Weights of a small GPT-style language model, trained from scratch on English Wikipedia: LayerNorm before each block, a variant of Adam for these matrices.
MLP neurons of a small language model. Each row is named by its layer, matrix (up: input weights; down: output weights) and neuron, and shows model dimensions 64-127. Each number is 200 + 20 x the weight over its row's rms, rounded and kept within 0 to 999.
Before each neuron's rows, "raises" lists the tokens whose logits its output raises most directly, leaving later layers aside; "fires after" lists the tokens most often just before its 100 highest values on Wikipedia text that the model never trained on.

raises: "ities", "ion", "ity", "ial", "ism"
fires after: " It", " and", " it", "\n", " who", "It"
L5.up85,193,217,165,193,226,247,200,206,186,209,197,206,197,226,206,179,184,204,212,193,212,192,173,215,222,161,209,219,237,125,203,208,203,185,189,191,191,161,206,175,197,187,192,199,219,194,183,163,216,166,193,175,183,219,220,204,184,209,186,242,203,221,182,232
L5.down85,176,179,192,199,201,207,226,215,186,240,180,201,193,244,190,196,220,230,214,199,230,223,164,209,153,237,206,176,199,209,184,209,235,180,197,189,223,232,171,176,218,186,198,195,173,189,184,215,185,210,219,153,198,207,183,154,180,163,199,198,209,235,201,210

raises: " Month", " Year", " Country", " Party", " Type"
fires after: "\n", " date"
L10.up1209,237,203,168,200,216,207,194,199,204,210,179,201,213,189,220,224,208,179,206,229,231,236,186,225,226,202,199,213,177,201,168,225,208,182,211,185,170,193,208,190,202,190,217,177,181,181,176,197,228,190,226,227,198,186,197,199,212,201,205,222,217,223,175,200
L10.down1209,209,190,193,185,204,217,164,199,243,226,200,187,209,205,211,236,217,193,188,193,201,205,216,201,182,220,205,157,178,161,189,178,222,233,201,199,211,207,172,195,190,197,213,193,173,187,168,230,181,205,232,189,213,199,181,196,217,187,212,214,183,171,165,198

raises: "\").", "\")", ").", ");", "^{2})"
fires after: " |", " Pos", " 5"
L10.up89,180,179,216,190,182,199,182,165,210,186,210,172,196,208,170,218,171,213,218,202,181,193,191,206,214,236,212,189,214,129,174,207,196,174,201,203,230,186,196,200,222,195,194,205,201,223,178,180,213,207,268,188,206,219,191,192,204,207,191,193,191,208,177,196
L10.down89,197,223,195,195,251,210,167,216,194,216,161,215,210,189,222,187,201,175,215,201,244,212,209,181,206,214,209,215,165,240,218,221,190,208,166,171,199,211,210,199,200,225,211,206,161,188,207,206,173,190,170,194,193,192,218,177,170,194,206,211,184,200,238,205

raises: "\").", ").", "\")", ");", "\"."
fires after: " |", ".", " 0"
L10.up593,190,242,216,191,173,205,213,171,222,194,218,202,179,241,159,202,185,203,208,174,177,193,154,196,191,232,188,183,246,169,186,194,187,171,194,231,233,206,198,178,214,186,197,196,208,218,182,197,211,196,241,171,199,208,200,223,197,206,178,176,233,205,177,212
L10.down593,176,172,201,209,228,199,175,235,223,200,165,197,203,178,228,193,197,190,205,194,236,229,219,190,217,201,208,228,166,217,220,222,206,234,183,187,185,210,202,222,172,219,209,210,189,193,197,221,164,204,189,179,195,189,195,170,182,215,226,221,176,175,232,180

raises: "\").", ".”", " and", "\".", ")."
fires after: " |", "\n", "-"
L5.up1124,201,195,228,199,187,202,222,220,194,201,203,196,210,210,190,238,182,210,215,193,198,195,188,221,208,194,203,216,199,173,190,209,223,187,164,185,195,213,220,149,177,198,205,205,195,197,173,196,220,182,227,206,203,194,223,218,173,169,195,215,227,185,189,178
L5.down1124,171,214,187,180,248,221,191,203,207,218,174,200,207,180,212,189,244,182,190,214,192,209,203,164,209,236,197,208,173,235,191,225,202,231,207,178,199,199,221,216,173,228,185,192,204,198,199,224,210,193,198,181,190,192,174,152,195,202,200,216,168,192,140,209

raises: "|---|", "\").", "”", "\")", "]"
fires after: " |", "---|---|---|---|", " Ottawa"
L10.up718,207,225,173,232,235,216,196,170,182,188,165,232,205,187,222,221,207,232,208,199,205,205,174,215,191,153,208,221,174,226,197,203,210,221,191,178,190,207,171,230,187,202,206,206,190,185,186,217,213,199,209,220,187,178,227,203,238,190,221,227,240,241,209,205
L10.down718,189,198,179,191,252,185,183,217,204,209,168,182,183,168,218,193,158,174,205,186,227,223,219,173,197,226,225,202,205,172,187,219,183,181,171,176,201,177,190,169,206,198,186,207,172,200,200,219,199,191,198,182,204,216,178,175,152,225,165,190,162,180,218,187

raises: "\").", "\".", "\")", ".”", "love"
fires after: " |", "\n", "."
L10.up860,182,234,200,178,184,186,243,210,190,176,226,227,201,239,190,222,206,217,210,167,223,186,190,199,214,222,251,184,223,135,210,191,189,164,213,228,198,216,190,222,184,189,193,204,210,195,186,197,169,180,227,211,202,195,218,216,198,225,201,184,206,198,187,197
L10.down860,257,205,202,216,216,197,168,217,213,206,173,196,200,189,207,179,161,161,157,181,206,210,214,217,194,164,195,229,181,208,204,215,191,232,172,177,211,199,197,172,164,198,211,184,191,190,174,195,186,222,197,196,193,232,207,202,214,212,236,214,198,163,220,183

raises: "\n", "):", "|---|---|", " –", ":"
fires after: "\n", " |", "-", " on"
L12.up836,181,211,184,188,219,216,210,203,223,196,197,187,184,200,181,216,227,176,192,239,204,175,219,232,195,176,224,185,199,185,203,225,229,207,145,191,165,202,176,222,183,209,182,192,176,171,205,192,182,165,205,195,206,196,203,188,208,184,211,226,222,237,185,216
L12.down836,189,203,214,227,206,185,214,208,209,233,194,196,197,161,186,202,185,211,209,200,189,203,201,180,202,237,202,219,189,159,209,204,170,193,219,189,195,208,207,213,212,218,185,167,194,217,232,223,249,242,211,213,201,175,212,207,198,197,192,199,182,180,199,176

raises: "FC", "PA", "OC", "AS", "MA"
fires after: " (", " |", "\n"
L2.up487,205,195,205,180,206,206,220,222,189,201,201,193,171,183,206,193,176,206,183,207,162,200,218,230,242,177,221,156,239,188,199,225,192,216,173,203,222,187,251,213,172,210,210,180,144,237,191,191,223,225,231,200,204,188,190,215,226,191,176,220,207,216,198,205
L2.down487,191,235,217,173,208,186,216,216,202,225,206,195,186,198,180,203,187,250,207,174,197,203,226,214,197,177,235,205,204,170,204,209,227,216,190,187,220,208,196,210,198,210,203,185,206,198,208,155,199,190,233,166,185,210,206,247,208,214,191,221,197,197,179,210